MLP neurons of a small language model. Each row is named by its layer, matrix (gate and up: input weights) and neuron, and shows model dimensions 16-79. Each number is 200 + 40 x the weight over its row's rms, rounded and kept within 0 to 999. A neuron's up and down rows have the sign that makes its largest values positive.
After each neuron's rows, "fires in" lists the words (lower case) most often at its 100 highest values on Wikipedia text that the model never trained on; "fires on" lists the tokens most often at its 100 highest values on Wikipedia text that the model never trained on. A number after a token or word is its count.

L4.gate734,226,163,201,259,180,208,184,277,190,272,265,211,191,182,248,167,224,239,198,229,244,194,161,226,242,194,181,213,174,224,204,257,210,155,193,202,186,233,218,223,286,175,221,225,126,214,199,192,205,221,254,255,276,270,119,211,143,170,194,216,192,177,283,163
L4.up734,200,197,203,197,184,197,171,249,209,241,182,172,150,268,269,155,145,291,129,161,231,127,210,186,240,171,166,175,152,241,225,154,216,218,146,190,198,159,160,132,219,251,131,160,157,196,167,192,269,216,186,229,237,151,192,140,181,160,186,226,191,268,164,166
fires in: "to" 38, "a" 26, "arranged" 5
fires on: " to" 38, " a" 25, "g" 7, "h" 7, "ag" 4

L3.gate724,201,129,146,130,234,214,183,187,240,199,213,257,136,178,147,170,184,203,167,181,136,119,213,171,220,159,183,158,164,197,207,235,216,188,194,200,194,205,115,217,188,219,250,195,222,269,230,209,168,187,265,209,223,310,156,236,249,135,241,204,241,211,158,167
L3.up724,209,161,187,215,197,190,195,252,206,158,203,207,252,278,244,165,243,204,236,214,246,174,157,175,234,184,224,269,192,231,140,190,250,237,172,178,196,209,210,213,205,196,178,201,281,229,206,189,171,210,206,273,156,191,191,137,119,324,149,161,229,274,263,216
fires in: "of" 37, "for" 17, "cultural" 5, "research" 4
fires on: " of" 37, " for" 17, "ation" 6, "ural" 6, "al" 5

L3.gate683,200,200,154,256,196,235,183,231,206,227,156,158,163,248,140,224,223,204,227,162,182,135,186,138,216,210,230,172,242,214,174,280,171,275,194,191,196,248,207,194,160,191,199,269,224,144,167,145,144,194,181,226,187,146,145,343,196,192,254,190,223,157,232,218
L3.up683,151,243,159,186,208,196,164,146,253,227,280,204,193,198,155,207,133,270,253,148,264,164,156,192,167,221,250,221,230,198,221,166,188,293,189,175,165,162,136,159,163,153,231,262,195,112,192,163,229,230,259,156,184,163,183,230,213,206,203,149,260,228,266,152
fires in: "the" 74, "theater" 5
fires on: " The" 89, "The" 4, " \"The" 4

L3.gate411,213,208,228,212,277,162,139,159,266,232,245,206,170,207,192,188,195,208,210,140,236,155,196,208,250,190,145,240,247,236,225,152,171,227,234,216,172,191,225,181,205,154,225,192,227,163,155,288,174,182,235,205,126,159,177,295,173,293,232,187,268,192,244,229
L3.up411,204,233,199,163,182,269,173,130,206,247,207,159,203,183,240,186,147,271,204,216,223,184,215,191,242,180,228,179,233,176,235,193,212,192,239,275,110,156,166,187,189,166,167,214,210,174,232,175,251,249,227,213,256,176,205,202,187,186,179,232,235,226,259,174
fires in: "the" 63
fires on: " The" 77, "ing" 6, "The" 4, "ment" 4

L4.gate396,200,217,164,227,163,193,194,210,193,223,246,238,165,153,206,217,158,158,204,177,254,171,176,166,197,183,170,191,162,170,154,205,167,180,227,104,215,146,207,191,232,143,216,217,248,286,208,191,83,194,251,235,211,154,191,128,217,206,229,203,241,185,199,146
L4.up396,147,127,198,179,180,205,260,246,206,204,144,224,245,181,144,214,223,176,188,185,214,185,192,207,174,144,196,239,219,213,159,198,205,176,165,217,278,155,207,228,244,182,241,191,217,288,178,246,272,163,259,180,227,111,211,186,254,171,277,187,217,227,163,191
fires in: "to" 62, "would" 15, "might" 8, "can" 7
fires on: " to" 62, " would" 15, "ight" 8, " can" 7, "ust" 4

L3.gate322,151,207,117,175,191,209,148,222,190,258,125,152,216,182,189,191,200,199,199,178,190,219,188,205,213,191,172,133,226,183,174,280,183,177,185,220,238,209,133,251,205,179,142,189,246,204,144,250,204,212,216,197,186,220,203,153,223,224,207,136,211,215,239,212
L3.up322,207,305,267,234,222,183,223,168,214,152,244,227,184,230,115,202,172,156,194,168,192,223,145,202,235,170,210,200,220,153,177,118,172,191,188,193,140,190,226,176,212,139,137,152,250,195,217,204,178,201,232,167,145,68,182,203,169,236,199,168,211,215,140,225
fires in: "as" 80
fires on: " as" 86

L4.gate312,179,157,136,194,164,203,231,215,156,182,143,159,207,196,217,198,143,231,185,250,186,226,227,296,233,209,185,239,125,272,140,176,174,213,178,197,136,214,209,182,144,202,175,158,168,206,210,176,160,203,158,220,205,180,235,141,184,140,173,156,171,185,223,108
L4.up312,213,188,153,206,263,186,243,180,197,171,133,235,211,276,292,239,170,247,223,202,137,205,195,269,170,177,244,199,199,198,232,150,211,161,228,232,123,202,164,234,232,215,167,186,206,199,149,107,246,176,175,239,129,221,304,233,179,178,237,247,229,217,159,175
fires in: "in" 14, "as" 10, "of" 10, "on" 8, "is" 6, "at" 6
fires on: " in" 14, " of" 10, " as" 8, " on" 8, " is" 6, " at" 6

L3.gate481,189,149,247,250,223,134,115,104,219,146,214,258,170,280,195,206,242,220,256,89,149,243,219,174,230,185,183,171,118,227,207,176,226,233,165,175,257,188,178,152,199,239,270,219,248,177,185,217,168,248,191,237,189,181,211,224,224,223,274,234,271,189,187,209
L3.up481,169,160,212,173,199,195,207,181,173,164,174,244,219,171,181,250,165,208,212,189,203,265,220,216,198,228,166,249,202,297,169,177,215,215,247,223,164,164,210,184,174,173,278,281,185,172,194,169,213,219,151,252,205,88,223,220,210,207,214,162,174,226,134,184
fires in: "the" 38, "pacific" 5, "released" 4, "theater" 4, "release" 4
fires on: " The" 49, "ere" 9, "le" 9, "en" 5, "ific" 5, "The" 4

L6.gate657,173,211,82,186,202,213,227,215,196,235,191,128,194,212,207,202,185,151,180,121,225,254,163,211,297,151,156,149,202,172,202,141,239,197,270,177,185,234,220,154,216,212,174,163,152,228,228,159,191,161,252,190,194,193,210,165,229,141,187,193,177,253,195,212
L6.up657,246,175,213,280,175,231,202,172,191,222,179,203,109,195,201,193,233,159,90,198,224,195,161,141,207,182,219,215,232,252,225,174,220,175,236,233,185,216,152,161,192,189,245,142,138,172,213,186,173,150,210,189,271,197,157,167,183,237,141,224,173,200,176,251
fires in: "railway" 16, "museum" 16, "highway" 8, "station" 8, "line" 4
fires on: "way" 29, "use" 19, " station" 9, " l" 5

L3.gate654,192,173,156,192,220,252,167,226,201,269,250,250,232,202,223,183,176,194,174,162,240,207,125,219,151,168,267,247,118,134,173,176,128,231,197,246,223,192,124,251,186,170,257,190,219,206,224,174,220,191,173,183,136,200,190,152,221,176,244,168,155,219,277,225
L3.up654,223,102,213,268,180,200,220,212,199,211,198,227,233,180,175,180,184,233,159,249,291,175,208,162,194,141,321,206,223,200,137,150,113,190,220,223,178,219,189,192,208,173,157,157,210,151,178,164,156,233,261,211,264,147,228,150,237,295,218,167,213,226,173,247
fires in: "of" 36, "between" 12, "subsequently" 7, "for" 5
fires on: " of" 36, " between" 12, "se" 9, "ue" 6, " for" 6

L4.gate238,232,263,144,172,187,193,186,221,182,250,177,153,254,264,121,130,260,271,163,248,186,171,189,242,250,195,227,243,217,238,160,210,131,229,163,251,267,219,168,141,195,193,188,224,193,219,212,193,118,232,115,246,200,164,86,257,243,220,197,222,200,116,221,274
L4.up238,178,185,254,231,211,225,279,220,190,313,237,174,200,260,159,147,176,114,222,140,217,197,239,168,168,148,165,154,169,221,257,231,154,212,177,238,230,183,252,163,187,192,198,173,224,244,246,189,237,255,160,263,187,159,182,208,138,197,239,166,224,213,180,182
fires in: "to" 29, "would" 18, "who" 7, "wife" 4
fires on: " to" 29, " would" 18, " who" 7, "ce" 5, "ely" 4, "ife" 4

L6.gate488,217,166,204,245,199,193,229,197,211,221,199,172,131,234,254,169,193,241,164,180,212,283,194,147,189,179,203,212,207,169,201,222,112,194,169,134,209,189,203,246,179,216,101,156,227,185,206,136,159,291,224,217,176,163,237,97,275,238,152,137,286,292,187,243
L6.up488,166,127,205,158,229,187,214,236,215,174,244,221,159,166,248,174,186,211,143,245,135,151,198,237,200,209,191,207,188,248,224,234,188,285,203,201,74,229,234,297,276,119,204,189,218,229,172,221,180,187,148,238,267,230,214,115,217,156,283,262,190,220,203,237
fires in: "in" 42, "at" 35, "to" 5, "as" 4
fires on: " in" 42, " at" 35, " as" 5, " to" 5, " bec" 4

L4.gate699,228,225,202,161,231,182,250,238,240,152,226,233,178,208,213,146,216,280,158,176,158,241,171,193,243,176,260,133,191,201,178,252,212,121,195,184,241,219,169,177,248,210,227,187,123,122,228,181,195,236,185,201,261,181,265,156,264,154,218,196,165,193,204,255
L4.up699,155,189,196,170,201,242,201,158,201,179,242,212,153,150,172,174,171,182,165,151,159,246,154,172,189,138,323,224,231,196,153,188,195,228,221,178,240,205,160,173,215,211,283,224,218,155,178,187,164,157,253,199,200,158,213,199,210,173,173,140,152,189,276,215
fires in: "of" 95
fires on: " of" 95

L4.gate625,234,174,223,208,166,177,247,202,179,209,180,198,167,165,216,155,171,201,169,246,175,158,241,151,222,193,275,135,170,222,215,230,169,140,179,172,229,298,218,199,203,217,200,152,236,191,197,144,168,232,254,220,267,182,192,257,283,123,162,131,185,220,179,174
L4.up625,244,195,229,231,225,225,212,175,187,182,239,211,218,217,155,212,233,111,164,192,213,232,147,207,198,244,223,167,178,240,177,157,167,219,192,169,215,266,226,130,155,197,247,202,224,133,255,158,139,127,227,116,206,160,191,247,256,147,154,129,250,207,148,205
fires in: "of" 47, "at" 37, "attended" 6
fires on: " of" 47, " at" 35, "ended" 6

L6.gate687,234,228,127,174,193,247,269,217,129,252,193,220,199,170,211,252,222,186,172,241,232,218,209,185,284,218,138,135,211,241,152,222,184,265,201,193,114,292,219,186,249,202,120,181,171,198,224,182,172,177,266,239,196,193,170,194,194,213,149,166,199,176,160,235
L6.up687,195,186,113,130,178,238,271,206,155,245,156,228,239,210,176,217,271,239,229,209,228,210,225,234,270,199,114,149,218,235,161,233,216,197,186,188,141,303,225,216,184,217,167,181,172,135,233,215,189,216,265,207,218,173,163,211,149,208,130,130,199,187,151,236
fires in: "has" 48, "have" 36, "had" 13
fires on: " has" 48, " have" 36, " had" 13

L4.gate584,214,259,231,246,122,208,156,186,151,158,179,280,246,162,237,142,201,249,98,218,175,256,237,141,185,216,221,147,218,232,217,233,177,169,230,218,178,269,198,237,189,253,145,188,254,200,185,184,154,138,159,188,155,206,190,146,271,254,171,199,287,222,281,224
L4.up584,218,240,174,296,230,205,159,146,181,203,216,271,228,177,190,231,263,172,157,257,168,230,217,166,138,200,165,177,200,220,226,191,120,213,242,198,184,224,201,275,216,140,191,226,211,230,167,187,188,158,190,125,208,153,246,185,208,282,163,167,243,182,176,187
fires in: "as" 73, "when" 14, "if" 7
fires on: " as" 52, " As" 16, "hen" 12, "s" 7, "if" 7

L4.gate37,182,204,162,203,206,220,202,152,170,243,202,288,154,255,171,280,165,204,147,153,187,172,192,215,162,182,256,135,218,202,214,205,172,173,184,222,221,235,194,237,123,239,221,238,154,254,199,226,215,142,247,245,150,215,200,175,258,120,219,302,191,215,177,223
L4.up37,206,214,204,216,216,206,252,213,107,188,213,246,237,262,181,203,223,165,255,232,267,214,206,158,174,172,217,168,217,224,198,223,177,220,206,184,152,255,297,277,141,254,177,185,219,209,157,211,223,146,198,256,227,228,250,267,201,257,191,141,181,130,253,121
fires in: "for" 15, "the" 13, "defeated" 7, "joined" 7, "killed" 6, "of" 6
fires on: "ed" 23, " for" 16, " the" 13, "ated" 8, " of" 6

L3.gate392,274,153,223,273,215,178,231,275,130,211,177,239,218,180,195,178,157,250,198,140,230,241,183,142,199,215,201,164,221,185,192,211,212,170,243,152,224,219,191,132,193,174,158,235,292,160,179,181,146,217,205,176,216,227,179,162,260,201,137,181,203,208,177,187
L3.up392,283,219,223,167,144,198,250,263,262,131,227,189,155,26,205,165,254,165,126,204,222,275,180,143,163,186,189,212,241,146,162,190,208,172,189,191,127,220,217,247,290,210,195,173,233,206,186,179,212,192,237,135,279,173,216,219,173,183,128,165,160,254,242,265
fires in: "on" 20, "at" 18, "along" 13, "of" 7, "alongside" 6
fires on: " along" 19, " on" 18, " at" 15, " On" 8, " of" 7

L4.gate488,132,202,215,233,208,207,145,184,226,149,219,220,241,229,201,203,258,153,188,210,209,257,235,237,135,203,236,198,141,178,162,169,209,227,234,202,143,207,153,189,189,235,156,252,270,206,225,155,243,170,182,93,134,243,152,205,232,171,174,236,175,199,227,236
L4.up488,224,206,221,294,182,191,228,201,230,143,219,209,190,219,209,242,191,213,138,209,263,188,281,235,282,145,178,191,267,213,152,194,175,278,244,194,249,225,220,244,217,215,159,171,250,265,169,82,158,155,275,201,219,204,141,156,244,142,177,173,237,228,223,247
fires in: "for" 66, "force" 6, "fort" 5
fires on: " for" 90, " For" 7

L6.gate75,190,240,175,214,217,177,189,240,205,200,246,236,199,159,208,166,192,242,191,173,204,181,162,132,224,151,181,247,140,198,208,260,212,171,220,92,244,251,206,174,234,121,184,218,148,170,122,181,181,163,196,218,220,284,167,212,143,149,236,210,222,172,143,173
L6.up75,111,231,153,186,201,198,210,259,217,170,143,187,227,155,187,137,181,205,204,189,212,255,153,142,180,206,181,301,132,235,239,222,194,184,192,142,270,205,261,221,222,129,148,142,186,219,156,234,258,133,245,179,243,225,162,144,166,173,262,83,175,163,198,201
fires in: "would" 41, "to" 15, "will" 10, "could" 8, "may" 8, "can" 7
fires on: " would" 40, " to" 15, " will" 11, " could" 9, " may" 8, " can" 7

L3.gate571,221,197,189,254,201,209,123,209,191,223,194,284,175,211,197,234,161,136,119,192,232,206,175,207,222,185,217,247,245,208,171,187,143,194,192,213,210,231,239,225,207,168,138,190,219,154,214,240,177,188,254,252,177,195,220,176,220,220,234,109,249,272,199,237
L3.up571,181,302,207,151,191,282,223,215,226,173,190,178,211,203,236,268,182,197,224,191,202,229,182,217,204,277,212,188,338,207,192,234,226,205,137,178,205,192,264,219,221,113,274,193,246,153,272,189,122,169,253,235,244,173,179,179,166,190,128,230,214,167,237,262
fires in: "which" 66, "company" 6
fires on: " which" 66, "amp" 10, "any" 6, "ong" 4

L6.gate51,213,141,127,192,154,230,178,238,190,240,155,177,192,189,228,157,133,266,181,224,226,167,229,173,217,248,236,221,225,174,113,215,260,215,221,152,212,172,167,218,217,226,133,137,162,281,259,197,236,136,245,198,118,122,222,168,189,194,189,165,260,257,234,282
L6.up51,166,230,181,169,194,235,136,195,204,152,210,165,170,165,265,190,171,197,188,234,210,190,198,170,152,264,264,247,245,174,207,158,217,217,197,185,255,180,231,135,208,153,274,176,234,144,139,225,209,138,223,175,239,199,157,139,215,156,173,249,158,230,243,227
fires in: "and" 30, "which" 18, "it" 16, "to" 12
fires on: " and" 30, " which" 18, " It" 15, " to" 12, " 201" 12

L4.gate79,170,217,195,180,175,191,203,270,250,202,192,188,224,168,276,185,159,191,199,135,272,167,212,183,245,164,152,203,181,202,209,158,210,210,186,189,149,230,209,217,214,200,160,177,133,232,161,144,182,175,196,197,256,269,234,171,233,165,188,208,217,241,116,100
L4.up79,177,203,202,205,228,226,219,204,164,260,163,276,188,162,226,181,132,227,139,157,174,199,200,185,131,184,224,132,266,146,274,189,176,217,201,198,217,250,184,260,258,227,199,207,141,157,234,190,278,171,226,167,283,241,254,162,171,223,187,160,219,227,173,191
fires in: "of" 67, "remain" 4, "too" 4
fires on: " of" 70, "ain" 7, "o" 4, "ove" 4, "er" 4

L4.gate725,205,191,199,227,224,185,146,156,185,149,193,160,189,219,201,186,195,200,242,245,190,184,196,183,237,176,256,238,174,238,199,180,275,257,168,144,254,193,176,185,193,111,155,206,218,171,228,222,188,194,227,220,116,228,202,134,129,144,218,136,216,208,169,162
L4.up725,226,180,263,168,99,185,170,247,218,222,131,224,275,258,184,209,218,299,170,218,245,178,281,166,196,160,204,103,165,227,240,178,200,244,240,225,259,206,145,254,266,217,195,283,207,217,218,169,144,184,161,220,165,204,210,276,180,167,172,128,212,216,123,179
fires in: "of" 46, "all" 17, "alloy" 8, "allow" 4
fires on: " of" 46, " all" 40, "al" 5

L4.gate632,280,184,257,254,174,202,193,232,147,168,217,223,184,201,187,190,194,155,152,188,227,186,232,209,206,290,255,102,175,205,171,232,217,171,238,169,179,169,226,198,237,259,107,156,165,184,207,96,197,162,187,192,256,243,216,217,306,169,160,249,183,192,160,139
L4.up632,275,171,199,188,210,170,236,219,167,201,230,259,130,246,231,211,157,167,117,197,235,155,251,205,156,214,233,156,213,178,176,85,189,205,250,157,136,261,216,158,261,168,185,200,225,232,230,188,177,208,218,133,155,265,181,221,222,127,131,245,188,213,257,172
fires in: "at" 66, "joined" 9, "of" 5
fires on: " at" 66, "ed" 19, " of" 5

L4.gate551,209,283,228,195,207,237,249,208,195,188,190,209,167,287,188,249,183,192,186,157,205,213,281,177,220,165,192,205,225,193,190,198,211,214,235,161,214,240,193,228,169,172,183,241,234,250,191,84,205,163,211,199,173,158,164,128,232,84,215,235,244,210,231,171
L4.up551,129,179,172,208,185,192,183,173,179,227,219,154,172,211,178,200,303,124,156,206,229,175,177,223,214,161,214,269,208,81,131,191,154,191,220,160,191,166,237,233,195,240,217,187,279,275,206,168,214,187,227,192,157,194,152,150,111,158,238,238,194,225,249,118
fires in: "for" 46, "to" 13, "forces" 6, "force" 5, "in" 5
fires on: " for" 56, " to" 13, " For" 10, "or" 5, " in" 5, "n" 4

L6.gate471,179,171,145,133,194,212,186,212,193,212,273,240,200,232,218,212,147,208,271,168,220,204,189,174,235,202,147,203,186,223,221,222,127,205,258,94,170,176,253,172,207,157,181,202,192,224,190,168,177,264,179,250,262,173,218,227,280,190,231,185,168,177,211,168
L6.up471,143,160,146,156,170,268,198,221,168,224,160,259,218,215,207,189,256,193,229,172,179,262,169,162,224,229,137,261,171,216,215,171,147,156,202,130,266,156,273,154,190,198,199,265,218,249,194,214,227,236,185,211,183,157,188,215,214,228,230,173,166,228,177,180
fires in: "would" 39, "will" 9, "did" 9, "could" 8, "may" 8, "might" 7
fires on: " would" 38, " may" 11, " could" 9, " will" 9, " did" 8

L4.gate414,180,260,181,302,152,209,172,143,151,188,189,197,189,210,204,198,171,195,179,184,229,174,271,142,217,261,237,159,188,218,206,165,160,155,202,247,231,189,158,162,230,213,182,288,211,215,198,150,230,167,240,285,119,256,266,227,164,219,147,150,177,197,190,169
L4.up414,187,195,199,168,216,177,160,160,181,185,215,234,257,195,241,132,166,203,228,260,116,244,250,238,208,198,186,161,139,267,141,140,180,215,257,163,157,230,192,247,257,151,183,232,246,189,227,186,220,202,196,211,193,251,253,222,111,220,137,141,200,178,190,129
fires in: "all" 42, "alloy" 9, "allow" 4, "allowing" 4, "allchin" 4
fires on: " all" 58, " All" 19, "ll" 5

L6.gate62,210,226,187,224,184,160,187,178,221,239,180,157,196,248,186,172,236,178,214,227,180,170,193,204,140,255,179,205,226,237,215,269,130,175,209,148,171,185,175,204,151,220,111,193,243,186,242,162,225,228,204,210,200,175,175,135,146,229,169,152,237,251,178,121
L6.up62,122,137,189,277,262,144,176,238,187,225,190,129,197,273,245,144,236,241,228,142,107,146,208,164,190,177,234,276,219,196,216,140,148,183,231,171,200,161,196,280,145,200,170,178,194,191,202,174,224,257,160,196,199,192,183,126,268,184,218,116,231,275,141,140
fires in: "as" 74, "police" 4
fires on: " as" 73, " pol" 5

L6.gate338,204,251,241,230,135,134,221,158,235,225,162,244,218,138,146,169,181,236,231,262,178,195,170,163,158,264,199,177,135,168,198,278,160,155,188,218,161,198,135,171,217,202,188,287,257,223,178,222,107,232,197,232,169,186,240,225,124,195,172,188,186,185,214,196
L6.up338,197,199,151,206,203,183,240,190,225,205,170,241,185,155,209,170,241,209,231,153,119,194,167,153,184,193,193,278,144,195,236,220,232,192,189,204,169,219,204,290,176,219,200,272,192,249,202,125,222,185,223,224,130,192,182,160,147,220,149,117,202,184,209,157
fires in: "as" 19, "of" 15, "but" 8, "while" 8, "how" 6, "by" 5
fires on: " of" 15, " As" 12, " Wh" 10, "ut" 8, " as" 8, "ow" 7

L4.gate512,211,205,185,175,163,239,155,212,207,229,187,96,112,160,278,178,183,147,234,150,159,212,201,222,265,203,208,251,149,223,166,224,195,205,208,188,181,170,230,163,264,205,166,156,268,203,208,196,200,208,150,223,188,112,180,187,184,139,261,248,191,226,292,118
L4.up512,115,182,183,253,258,155,178,97,179,276,283,110,195,180,222,174,177,167,147,195,166,189,242,192,199,182,214,205,289,107,199,227,178,239,236,135,245,187,172,171,193,251,121,212,151,249,245,183,170,164,191,164,149,186,206,235,268,178,262,242,213,210,224,228
fires in: "in" 56, "inc" 4
fires on: " In" 42, "In" 40

L4.gate589,125,200,195,242,227,195,226,139,241,192,219,223,245,158,246,275,205,303,206,167,196,187,245,198,183,171,199,137,244,142,188,168,109,183,176,165,176,246,172,239,173,220,178,231,190,156,158,190,172,223,261,278,235,240,183,123,224,266,165,176,167,157,241,234
L4.up589,243,258,206,191,232,269,218,185,230,231,182,268,195,159,194,217,201,223,210,198,122,261,207,243,182,201,194,145,180,177,214,185,178,198,196,226,123,279,213,250,147,152,144,173,165,231,166,177,196,167,156,212,251,134,152,172,160,181,253,238,159,192,134,197
fires in: "as" 89, "by" 5
fires on: " as" 93, " by" 5

L6.gate286,296,214,179,224,78,285,156,195,156,180,196,217,230,148,252,181,219,217,187,229,188,162,194,231,241,190,176,128,176,171,190,219,201,249,208,252,201,283,250,172,155,279,245,239,199,260,214,209,186,187,211,197,140,258,166,257,191,234,175,164,176,141,148,197
L6.up286,206,154,176,241,195,208,188,219,204,193,217,130,181,198,175,187,157,197,253,179,264,179,275,219,236,224,193,226,184,212,160,108,177,198,182,186,174,247,178,222,195,214,225,178,181,247,165,165,210,122,316,244,180,115,170,116,153,237,227,131,219,192,213,134
fires in: "has" 35, "only" 10, "also" 9, "least" 8, "once" 5
fires on: " has" 35, " only" 10, "ely" 9, "ce" 9, "ast" 8, " also" 8

L6.gate116,233,239,200,148,225,202,186,231,176,204,188,175,202,114,173,191,163,235,205,237,256,233,193,177,232,203,180,228,181,203,222,216,197,270,212,196,142,221,225,123,116,158,210,146,179,200,132,152,175,175,250,252,184,174,177,256,229,179,163,203,197,204,265,232
L6.up116,94,174,161,187,200,207,155,173,118,173,182,162,212,166,214,205,235,201,207,266,248,229,216,155,188,215,224,246,166,218,193,187,232,279,217,242,182,162,199,237,129,219,236,161,185,197,154,236,227,179,248,183,172,161,192,187,169,194,181,154,225,220,313,196
fires in: "to" 33, "can" 16, "may" 16, "they" 6, "that" 4
fires on: " to" 42, " may" 18, " can" 16, " They" 6, " cont" 5, " that" 4

L3.gate225,216,192,210,225,204,270,243,186,175,245,252,262,172,247,170,118,202,191,209,182,226,236,162,127,179,247,150,90,209,206,194,134,229,239,209,147,216,234,173,110,192,166,205,204,255,191,151,194,170,159,288,221,157,190,93,148,252,272,205,178,204,205,222,205
L3.up225,175,170,227,186,202,259,210,254,193,219,185,224,252,273,233,153,233,184,281,168,136,151,228,239,100,206,186,132,271,236,202,156,198,182,209,244,238,218,194,237,194,205,200,179,227,242,192,168,321,251,139,278,211,193,138,145,203,186,200,192,158,163,208,166
fires in: "would" 29, "to" 25, "began" 8, "could" 6, "leading" 4
fires on: " would" 29, " to" 28, "ad" 8, " began" 8, "ed" 6, " could" 6

L3.gate160,215,189,136,184,174,225,69,145,221,220,243,227,78,217,219,135,303,228,208,163,218,162,187,144,268,206,221,206,195,132,228,197,149,261,169,214,183,182,191,182,213,183,288,201,282,194,191,220,145,203,204,225,212,267,163,167,186,167,237,219,203,176,242,224
L3.up160,227,228,164,222,177,227,137,170,200,221,197,233,154,148,259,187,204,260,252,129,254,184,156,222,211,225,210,230,152,245,198,210,232,185,224,225,239,183,241,180,198,208,236,268,181,173,176,173,199,254,193,214,211,157,163,239,316,209,189,186,144,248,190,187
fires in: "the" 24, "for" 24, "a" 10, "s" 8, "in" 7, "of" 7
fires on: " for" 24, " the" 21, " a" 10, "'s" 8, " in" 7, " of" 7

L6.gate47,167,187,209,175,183,159,194,217,155,172,150,203,215,273,217,247,184,217,220,233,253,203,126,143,174,163,183,216,111,146,155,206,204,239,144,234,228,193,186,213,163,165,233,209,215,211,153,126,286,136,246,253,146,155,238,188,210,192,227,190,191,230,197,174
L6.up47,208,161,205,182,209,135,180,198,119,169,155,206,215,218,199,289,192,201,223,232,235,204,100,161,192,159,212,176,141,152,191,142,154,235,163,175,194,239,160,168,154,118,271,206,214,225,135,123,230,130,267,282,189,171,265,167,247,195,235,260,160,232,173,182
fires in: "for" 43, "in" 19, "of" 18, "on" 7, "to" 6, "about" 4
fires on: " for" 45, " in" 19, " of" 18, " on" 7, " to" 6, " about" 4

L3.gate410,266,228,209,247,199,215,215,178,155,172,186,191,178,247,238,184,227,173,136,237,251,231,162,156,234,153,151,170,231,141,202,236,159,263,202,136,265,214,240,250,181,157,177,187,200,225,198,194,141,217,165,132,167,132,206,317,276,110,262,274,221,221,186,253
L3.up410,236,244,184,197,217,154,160,236,212,146,179,196,232,161,218,200,196,196,246,197,180,134,223,191,184,231,223,205,262,161,218,172,180,211,142,233,93,184,178,247,308,171,214,221,130,158,203,179,210,202,183,128,238,248,256,172,247,234,139,230,158,255,192,197
fires in: "at" 63, "atlas" 6, "atlantic" 4
fires on: " at" 47, " At" 46, " Mount" 6

L6.gate465,257,150,244,237,167,208,206,232,148,186,223,170,161,145,247,176,177,147,170,244,253,188,155,210,198,216,293,212,268,184,157,215,157,186,190,130,166,234,240,248,239,166,74,172,205,143,187,191,160,198,211,190,243,140,226,174,266,234,176,236,179,209,195,207
L6.up465,235,164,304,211,134,205,264,223,160,116,170,211,226,139,202,168,207,148,213,263,189,247,145,236,178,201,209,242,194,222,177,222,187,174,182,169,156,235,199,195,257,152,121,178,225,148,236,187,176,226,183,161,209,214,262,166,245,182,158,232,177,246,171,132
fires in: "at" 96
fires on: " at" 75, " At" 21, "t" 4

L3.gate140,277,207,256,221,232,251,126,205,194,179,225,202,160,206,280,140,170,221,204,238,251,170,245,238,193,143,197,187,213,229,185,166,165,202,204,172,130,277,229,245,167,189,175,166,258,152,216,233,151,215,215,187,230,239,196,177,206,206,205,181,230,192,136,239
L3.up140,186,246,275,184,199,190,180,201,132,227,156,148,233,239,237,240,193,199,179,134,226,230,236,194,195,235,173,174,145,246,208,194,207,272,197,224,253,184,162,196,224,181,208,274,188,138,174,170,233,204,183,244,178,212,273,159,180,208,142,176,225,221,263,165
fires in: "where" 34, "of" 13, "which" 13, "because" 12, "with" 10, "such" 8
fires on: " where" 35, " of" 13, " which" 13, "ause" 12, " such" 8, " with" 8